config.yaml
head_dim: 128
d_mlp: 1024
vocab_size: 21992
attn_scale: 0.0884
init_std_o: 0.0
optimizer: "adamw"
beta2: 0.98
warmup_steps: 231
batch_tokens: [32768, 65536, 98304]
seq_len: 384
dataset: "wikipedia_en"
MLP neurons of a small language model. Each row is named by its layer, matrix (gate and up: input weights; down: output weights) and neuron, and shows model dimensions 170-340. Each number is 128 + 24 x the weight over its row's rms, rounded and kept within 0 to 255. Numbers have three digits each. A neuron's up and down rows have the sign that makes its largest values positive.
A block is one neuron, or neurons of one layer that tend to fire together. Before each block is what it responds to, as a language model described it from the Wikipedia text at the highest values.

Description: Word pieces ending in i. Subword fragments ending in "i" inside foreign names and terms, e.g. Na-oki, Al-Gham-di, Mont-ani, Concep-ci-ón, bra-chi-opod.
L3.gate172:125150187106119110128120155124102139137129110104118118136162121157090124054130097138176173092135119142133110132097143132104123156098139116127139117147164109110108147171151136151124128125119108185120146114120137085156150139144141106159148138096148098090133140112115134084136135105149090113146158115151080125115133099113122127140155180117120142133083115138142137137141146101115113106059139113127160137101126162127128125112130118149131103088104167136154093124105102099121159121098195162123143148146124084172110121142
L3.up172:083134110102161153127155164114104108132135109114149131137146116138146142100140137088165116138140082192137134104103102134119140113127141150107161116111145092129111162162132125172166111200152120185118104091119193109078116147148148120133134150139128090108129151126083139102159139119145110138131122105137144114138147135115120147099132137104114138186141093134139099085149108124130121109095125115149118088104099169127152114100149106170150140068141167137125140096109105120067121145133123102107117114124136102111123118137
L3.down172:111129161126117132137152143113098122182121132164144149126123131181109134080110151133173153123140114152135156097126129147064140150117123138139149098150130120124119121148128129164102127124156116182110126094135182103143140153131100094103163125133131112112135152082082168097115133083145087118122162073147118104081114096116145132127128111117128122151124120129126114140134164150138108112124135136123145103109116166117164116127115076164142129083129118139149130147073123098106160130142127151122141151143125099122133109121
L3.gate175:089142150116121125137154159091132171142132079126152112077165134125102153066150136121124160076144071150132102122129120150104124167114116131130154106158152090099108122158095135172127112164132099152117124091143138124115117160117111122149160143152139065153137140156063119101095136127139098143117159133130130110125123087124086138128172168079138136130116147112135116140167126113123093104102196137108190128122113133087140118155163145119154136097101144130136084123108082076119134163106161155092125144131133092125121050163
L3.up175:088151134104123156150155147111145134146111114122154112113134111155122151094129117094158158100149048126143114121119136145119145138119117142098130100129139104129099133164112143138127097176112136132089079093113178144133118137117143104159142134140144086116121143148066128106111146114101121118121132122129115110155168095154116144131153152084081129139106119132154128138146127128134142095108143113132130075120106132107126110114124143135134112084115170120170123151125095117109112171084143141100153093132112086089133075151
L3.down175:091123115100149128137093128126109104195113145149138158099130109151130133077124112116135168136138113138151139109123139150103132127134126145102130084119149124136124102127162130148116101097132139161077121111123178105148154136083095103126152152118141133121135161095074159125131131068159085125127128090120124089094152092140136134139102115097128103147112136135131120140134143122150117103148119097150139108132125133134123079092105072129170131095121119147160133123090131140096150155137135134110139101137111122064136104109
L3.gate279:082128181087121145151164109100136135119126156133154126116161072126115201104150114106119148121132109106113125087078102109121148173130148133096136079135161127154095121115136134136084117180149160105124106127134180133149147113099132107164137140110119122116126146085048127109138151155169112172143156111157103128105159104133137119115117146108104150139122152104156109166120134115118156142090175117149128138159124125094096118117146130126129116130106121142110136139149104139053115174137125135107103137105169132098111090135
L3.up279:105137101152120146149131125092117130153132142146125112074150110106069143085181096132092109114148128114131135099134120123138122162108138143173141109127180074117064116147117160141110101193134129144129125141130131149121134189113112111138176123105144088098129114130084130124123128135137088166132166111166127126123098109123090141091135167114103141147117108164131105124156128143094133113158171130114170106136130110094120133137109121145135103112125148135130108150133119117087153136117141167138096128130175075133154114183
L3.down279:104114146124132137154105145111071116191102130131120139107138134151086161097124096111125144154156125120160107104095145133135165126106137133084142095100191142132079104132155147161128116108114118149112116133143167090144144133118097148137122125141175131112146163104065160125121140138188093144125119140161103109106147092117127115120108140101161128147106132141149095140163120149124138128144165127172120122173160084137092110080144093125135153124089131156124114159099144139084132147107170144116127125094113123101127106129
L3.gate656:060154155087103110108098108132179133149118112110130171184174112123068177135135098073135142119097120152149129135125133085113149186089126100123136102128166122111148166130130107143185151093080158128103124117093134078170169130176114129127097141118142108102177151109137117106126140117159168125137139126108111122113154137114141103130135158151089098117153111156134087136144118132110156157114132114125111105142124136103093141146150111126140152126145157144108103119114161128144137156083142115098143083141096116125197100082
L3.up656:115163132128145173154144088126138172137136090119126153145149122143135169112136134106134102135142099108128095103134131148075134147099122122119118098161116107111140145150134082123125159100126129120119132118105136099119110122125115101097134132106135158131163158133162145161115180148167169151124137131118112129098133117115131130139133135120143146142128089111129112120165106130099127141109162113165094137106122120135090088139099107131163123121096190135122120139138120111116168139129128133150135156093107153142115097126
L3.down656:126127131095123141075136108148133100132146125175137119149173081160104128126117156169115113156130108149175146102116130168083184172140110112119114085153129097138109121130123168122153121147140118114137139153119157147146128131150126068118135122122124176132165112095131178158143131087142129161155145130169098116058135121131109141143111125155172160150110124126155072106146156110137128117136143109106153132127111141110110096159110110151113160076132122159189115189082106093086156134118115085148132132116123162151138082157

Description: Short name-syllable fragments. Short syllable tokens, often vowel-final, that open or continue foreign names and words, such as Mo in Moore/MoMA, Ko in Koji, uo in Yasuo, uk in Mamluk.
L2.gate244:118154133160130133115156149094128125161126113105152134064152109142131158106166116146151141115121121095128152148110144135099159140110163148132140100103158111118140125067101132089098085114110103120108119105138111108131131116169128147127101087135161122129120115182114137121084150128092180135136143138129108169145117134131131126082109182103127125118151143092130184107153130120138129136119143115151150153162143082107144139116139156114126111138130085179074111106095122134147147143113193135109108154101152107080153091151
L2.up244:116118137124143167125181155085099134136099149132126145092162115134150127130129122139169118105111143077147156151121118107121113156086170110134085100097144109120156118096130161091117111114109104107100125102135099148152145109188141139145099079137162109112119143177113113129071152145083145116112144129119099123150118115113143155096104175076122098137166124132120167158143108098166142141142129112121126149154130087092120141128110157116095118136110109130105123122100156114143126136112183108114117138136146114083136095176
L2.down244:124103085129148131146132143076067114192101159131117136126158121140142087140113129167082132137148139091131158131121120123124123109093158137114114114099183122135125105137146168123134110110103089125116075118138119142159159121160101155123114123107163116110093160170119128154085165101137140121159118133146104131124136125126150107154099138086182115128176138124090118165118118115149142159143144125136121116134142122102140115075101130127138146137101106092106131113079118121159117183149171097104126130137112111090102096141
L2.gate358:173137153129126115116125165156164143104113089108129115108148108103161169090147103175147128112122136126116125163154099125158143105101087153110122116145126119124132143140136126143120144160154144123113145116091090142104132138167123138092146119137126142140170083194158138150076142186104100124141135139115107173145116146094131168135120142151153131147140106067125110147152110138127117094099140134102109114143148128114143122122091160146118134145150115117103136081068093082151159113133126148095154161174149084160137143147
L2.up358:126124096128088135146130121122140155138146100136158162193114101125156153109139123141147157160101108134142129106167120094148124164101085157102122170119145112158156171116106121165159095146134121121125095146100124069102125141159141147117135098094126102171123172157128127141103121126159148160119125147110111112116135121141160115156150145150132128093131151127106120097111141158099134097121149123117110100170151107150134118152130088098102113166130158133120085135116102128127141157148118128070210121127109108149138182112
L2.down358:123131115171125099159101134128140147113128137095114143151138097131157132127126057136131160115134113124114156131177146111143147133132101160112121143128132113133104157130129136171096150154151106145095117143106130112106099110156088109069129140125130142102172110146111137158112110159109109112125119134101131182145107098131182150113126128139151144178128125125094114130168148143111076134129144140108099125124139150153094110120064096129088169137139128136090151121074087153166136125139083108122130127200155110142146183101
L2.gate719:106139129138152112159155122118120153131097100056141103110105127174097180140146103123132175109112125106129087131132146110121122162142151135127119135136149137108079131150143135117105134152133106141148145146148067120132145135123091177081149119134115112138140110157174121045112142122126121133117147168088107134119094128140157105133166174109138146118145118113128143114164121116108168122126158120121153131129122111106125143120143172094122135133107104142141112102142160101171134132118120182118146154128120105157145099124
L2.up719:092132093163105137147167115121117103161093111116116113122098065190141145133091102103164112145114086071133103111117169105127162124148121099144122104104146125133129129142141100134133116113067151141134085166117082148141150095140135117082124114162129138087069128139131141120123169105126111142119141140075089127111119124165141129135144145128120097124123099114140121136159133119110144099141130129120173107124133110106114087116104120090098113146110112148132145123122166132165099165117131136097153167179096107115164109088
L2.down719:124111116108110158086134129098140111149113158170101171146168120074150108124109126141121106147149133132138168123137118143107118113135112127098149126118147144146135125112098145161157094097102164102121057120111195139119140144142131098161098170142126134123129167143098128198137111123129103127157124115146145107139163143113119125104070117130120102171111128137143111107125120147140116126165120132129110114126145108127123097137115101153149133151121148097106121130096081157084088158138125108122124076159107126098160133143
L2.gate740:125120158100145110139120188109139125128127128173110126088137139132093098114138111169109146144125151109098151129110127142089149130121133127137117105131147128113161095125111147090164139097131108099207138137132128121118134120126142135114153096119113111109114140106070111124111087116107091166131148151152159130097089122131083134128134144067102156136098140147117133141162135108121123135108152144139142196114125167097121131110127132126135166080078132117174109123113128093134156092164145162083092155113131103123076082129
L2.up740:122155107136125127147088169079105109178132143192104134099140138132111076139119108137124095130111128065119145101133165149114136145114135125128117139090154143129128085145142126140156090117086088089159103119153143122112119108133147140120156092177105094122070147131102081118122097083103104161178077136121135133091088103178105112127156146059137118115119124162144122135163121104122102126142161124109130166095115164100103133085114120138150116106073119140161128172132149129137152126135146093082155137124133124128095096127
L2.down740:139129091137121115094131107137125114152119145102150121169116115147143147124103138096094151121110103157136117121104142130150120130113116098116133137118076150156105151137150111156125117160112135142033070134152116138126109120140101132116118135099144150125164112134153148123123162113154155092111091117090128119176143128153169108137142107144151101127164132129111122129112136127148129138158103125136119089133112075184124108147126124135127102158175115162104136128112118153147128140099125098166143105152132147121165154119

Description: Tournament "round" and word pieces. Mostly "round" after first or preliminary in sports tables (qualifying round, 1st round), plus word-piece fragments inside names (Rang-i, Throck-m-orton, Gwathm-ey) and compass words (southwest, southeast).
L5.gate1003:125134171099111100138148195084108142135124150174137109103133139119152142129148149122144117109117097129170131093137147103126140129122126167147099158141103140109159116126118108142100152127108117085152132138187141188121127142127127126103114119122160100118148089156162113118064141119131113172109121113098101147125124148159102091105149173136115149118138151133128118113170169141106142113118088121134106125106131167130164097133113156138119139102107094169135109124151128152156156100106146158129125135135128104183165105154
L5.up1003:174118090118132114106146152126121103166108131088145151113122105122120113104134124116090126117125096127135104102127088069192124153091155120148136151125133130122143122124145140129144159086182150164111128140125070113159123152153158120140152085119110099103109104093130126126105121146127080092126163176168136133101106111094129085123133118094109135091135108147119116118099086174160137148112156125140169099131119103127158122168145090094151121149093122109147114116104120111128151125071144132144116149141125152092162126131
L5.down1003:144109105131142102140124172114132135176130061128120094100103121147096104095150100129107112128102122101105140117139131195148156131110151089101145122147120112124146161143149081146115112109130128141162128097108115149125090115134146129142148071174103124119162140173146134119157110136119080142129108083111157105112129131134103121167135067130099141098112150093106122143127160109144165106148122128123110130044123116094101149114089112133157150140146101148149120107121128125097139132131115115135146153117128153138106119146

Description: Country names. Country names and national adjectives, usually after in, commas or of in place lists and sports records, such as Cambodia, Nigeria, Croatian.
L2.gate149:172102135125120163109153169135107165140150093096152151105103108104095135112151182120133131155176168152117116126130176128137102138153107152138092155158133172127163115153132139187116123140125121131113125140114128095139107175086109114118101140141156107158096156146158158168110076106141110162112105098125149144127118133163118136105111119111162151120127128142121145165130123112137103131119129130111118167153143076107174112141159166150178138097109100124130113136108123147153108124131164137136105131108141121056149127101
L2.up149:170157142104125110089132082097143162089121087166139130092130127107155082175139154152139150077137057143142127138105108145158132144107136143142090061104122125127099113097120153161138099107145123110117128164143121130111122110124131138132106120104134148146108165188151150127126125097136057115157125141121103117112154131098122116096157121108140098134116141132131121135115143136168140122125114151115142159125133108162129119158167143118120115126145116085160157105131161143171084114146123130184120124125146147146158088125
L2.down149:124114188107103124149112126109115161179106086086112112134140177115167087173130107096097154119153093107213126115141118114109101140142161129103105133111118134122103137157134149147139145116122164117095055143144131150146152146166139098141113107056116126145137100135157134193088101117129122151145101133093135168085126125123083104131126165081152105148159133092139118107141126093118149110172112137119140166097128078096144101138131102122139149144113098108116144141144111104138102144135182118174133108137110113116158112128
L2.gate519:184104161133099112131098142115109180070139111150117095097153166075082154152132111143126177096166122159128129145138081117120092185117123145142118120103130121100126099139111150154154114123112114145123142147140152136128117162153124123121150165097154122176204138159141109151141080136111106115095132158161153142150088136083121106134119152103118137116102137123145131092112131132149073123166151145104103138131154129120133123114132127167151145097120105126125132106157137108125151153112112123114119137128176111120132101148
L2.up519:092086147150086148139115124131116162129113117113127119154175131092116129137133108155108187137152166137130131154141132111153101142108098161115092140151132122134110134071186128179135134147130139111107117094126157131153138158120094098137099121136146114154138124134134145134127093090138132099147176163168111145130149128161115147145094148132132166124154152120124119132131129112087144096125142118111134128124140182147093117116220133110144106126182123124137122114178128089126152126149141184164097095110123145113120122128
L2.down519:078105147162108156139146100143114153142109131084146112168159128110107103162107119148112169137146133132115090162130135108136104151110104153120120132112137117156131139103232099134112129152131112107095096117126152121127137138137120127160083114126120135149111151130135140125116108121142147134150160136169100139137153143189146127156104172103130165110175139149123122139145116095097141071138105094090137145147153167113102138114146143134130125111158133129160140118147150089146150131169179175168116092126094130095135128127
L2.gate630:159157108129101145137143073109142144145140082162102150123124142120148142132116099114141119196126145094140111171137151142123090149143122139102143080125097152126140139098124139149130126112162110136146095099118117136137123112112150107140135111151099115152129145143130144142095180085134113110162104137087177125165145115109130115115132149112085121114152129151115117154135147107173143139134135143112154139144105100104165089099141101068130142096130143131150132132156122139144109085150152159120133119134104094092157118100
L2.up630:174164120163137146147124075124144115111140097140123159115139154106104158171132122126120113169128139108130130157158147138131113163113140132118128070119114166117141168086122151164156118111194107153133128123107135175148123114127127117149127126130135140156130130118110173131094152114130129131148109161105154143155147117145124101093109151126106127142143104173132144110105087101189110169139110114132164136119122140139128115124127098084147175116093149127087142101140150150157152092161171132118105116167100126101129100125
L2.down630:081107131124128117123107181141099130126131178080137094144120096121120122095099156154104090084117084161123129086110119114132175103110136122136071163129199102148124095164150136104115138127079141115109080176151140115108137113126115161127143146092134097106123110116147113107161126153141139125115145112142078126088123151136125137160139104151129162139094132102124106103119135145065113110133127106140093134120112117138122175136105134194099108111124108105138120184111098118094122182098109123154144120106153142161120164141
L2.gate883:161140167126117177106136129112123164117148119141143102106092117130113146128134177098141134147148101142147125165131139143139106137159119138089144103111099132138117148104126154173121081090150093123118153124128133118150106153083149091139109112093176123119120151157134171123130103121177075159127149136165124120099101123120103105093123139113167134128134105143150112142092148143130132130162095142106119167188118111166140103088156133120147156121138135118145129129131145113162131121125148176152162126103160106108154068153
L2.up883:184112128107099173108118146124112175120140096127136087121118122112135120138125163088118172166152102134142122139109140119179089167133120120100124091091111163124116132125138168191123079095157130143122121126104117121169105159100148094122137104126146137130109162143166181133116087096168080113131123142139122092093125125123088114111127154134144122106121084123127116143128152121125133115171117107084116183173099083156145075084137124110159138118137135141160151105143127109167094124114147190178151133123125110109161080120
L2.down883:167103146117123146121087115109130147165137088106139095129123109099141087127093151119125170124154131114137128148112135111167108105140146084093112116123135136152122096174150130160150114112155170132121054137134161113156153151096142105148116094059136129122102119153146149163147113126141091127073132142119131092125141135150084098112130171137138110145135140098113145121151144085139124116172123113118142177133111059117120081096134121109146137046092139137118143207149131110159111147116173123159130117121125085129123131113

Description: Place and title names. Final word of multiword proper names, mostly countries, states, cities and regions, plus event titles: Costa Rica, Kazakhstan, Fighting Championship.
L3.gate67:076096121103113124125113149099152108140130128155154073124109149133123142098130134157101157113149139139150127159154129063144125111164124167173087159143161099201145148124145100139132092156140144130118091153126126120103131161163129126145145116124116106103117160155119137098173099133079113126108146127129109098123117157126134117129133133082157145108152153090120107122128151113136059124138122045123079151147119122123174110159140154149144188080143152152107067114126130141117135182146136140102111164091140128117127133084
L3.up67:155127152110156131122120137102106157142123121122111141123108144142134122145121120127113132136131134147143142077132124140148129126150117078110106159113158126069153086102069154134148119095096136099117126139111145155129164117107163139146101133127185102093141113128122146174156101130098141119157124143087100097126152125146116137130111158092129106140112119120131137132213130152150165093096136242120123145114105079157095094133148140117102121090117092106157135148168118106114113145131139130134127141122100097119129120115
L3.down67:092112142138133129143115103109132117184155126145103082137105140128105109107148138150131144124118145123077096185148147106151122113147127146165139131132098109238135146128162115125170139116133153163126086133108116130119082131129115166129133110166106130130127133143113113140116129107125125098124125115138152137105099148113152134122142145147129108124138123108115105109134135138139056113163107000118142120123125090118177133126108134135149167136151140122115078158097145172162137139091118148153139136096151143103133142089
L3.gate592:092128111115091133136148172180129132134142138135087167093084132134138112108109104114125095129152134138178141145120131119130122138190105140068089173134133098164159142162110129112134092170111120066130123129126118156126108142111157078100138145146095154108122096164126093142134094151099124153113135091139104139085124168102109112108119125137134146115109151121161126102133125108113115080164141134133134169144084085124126111160171113172212127118128125145149120174129122128109140100129126117143122171093137118113126094115
L3.up592:144140128138156068155161151115102121117127148144122156092116143104137128149130105108167131124181144139155143151125150113136118111182136129133155134186101086106154143116118142139116091127112116081109105141128148158104125107123137108105110101085166139095124083121128124119120116169097097158105151145152136205097100176126100145163139083128138110090117183109130135124136105114149138119161118153121125137118119113096124123192159112121128147082107110148169150139118149159142125123113141108158080168130113166135138121132
L3.down592:148151113107135125153118126123142120156108142124099087150124086124146123122102122158138140113108077124166145101111153126162127112139086123099141113115093146146145133188154115133134131151131145113139106145120102151093137146170139137115119114075135137163122113181127123100159140121141160138060137113111118130147149164122129142132144129136141104091151174111123138097134142122130156116137143108107125129129127096126124153148126138112113097086108125159120127203116148110146141148083138128129089159105164119141136125153
L3.gate633:125095129112158122123158152169146140129093107159125159093108097140169106109099089102133166119098107168182054115111114137194124134141130118088115114164127111111149130097133136131111083123126111124142107179115143150120131181171145069093129096143126163124100100130133136139122118139120125156091082116182124109137132150128135103156125176131161132130121145121115165126145116130097093081162139157092120125162086105133155122144162121152108116137116145124106164163150093110102122168118096146127139116097155087137178175123
L3.up633:117108089131085121112167148103107118145065085143104120079125104139143100119092146099146166106148103107140145161101120110151117142160115110114103157165155083158110107127086128137122098120117153121101100179188128156131124157122159133095118107108121135094119126105122176139171113143144145147109097138139161126117119145097110133143127130162167139091164146064135170144074143129102121089147084104134099125136134144084161119133146129166126111148093093093106134139120114121118082155163123125171140123123125099140153163081
L3.down633:120113129135098136088115080166100123119108125090115136157128125129133126110133114124144107140103112122120106136139094153157147132116167107145132162101130148145123127130199133105115133124147120100100128126166143115142126130125105171158091106062129159125113129122153084128092107145171130104085115114153126124126134118126165134110101128086135131158118105128097192070140112141104131076147094100096131134122086125123130160142092129127110104140138123126113120112160125114162130170104170147160140153142119127076130155144
L3.gate694:118143097076158171132133113126086148142141130095153128121141200152111100136110118123166128137174115152113152134108087139129133152151149132109147164139162124089132161134129136116119110117133123117106165142148132158116089111111153093138123145135161107103139163126106131100135103154128111112075113057128131119124163129084114143143144144081146145142108126156154160125189132099109118135123123117077131143108182093110153130133100150105150098087144178140147100122093120121127134150158101126142151111138123173144123148120
L3.up694:126118080088094185134115132103121133141122142114164115124118136147137072159115091071143095147153111133139130127125098120118167131181143129133153158159135114130126150151141108137118132155114133113143094176157133166122120090079114165106115141115164104079120166146136148113119123159159092092077107103104120155110150143121085140148155118122100182109133113130116146085152151081107147113145112102097127151142138129120140124136102174099136103089118155154120116145063148126139154148155124109122124169135105162119106141121
L3.down694:121143185175120110117099151140151116119140136135122150107149095111114119113113150155116170117112150127118126122163124113118114140108078135118115114104142131148133120153159127129115124135118155121128090091104117114149167123158141140137154119112103158154129072129105117116108161107077124176156109161160114125142082155169151095112106115117112106130136121120117127159063078175129125133107098152163104099131073163120116166119125129173114154118110087140132116147170137108136104137156167118087126151120151086120122108160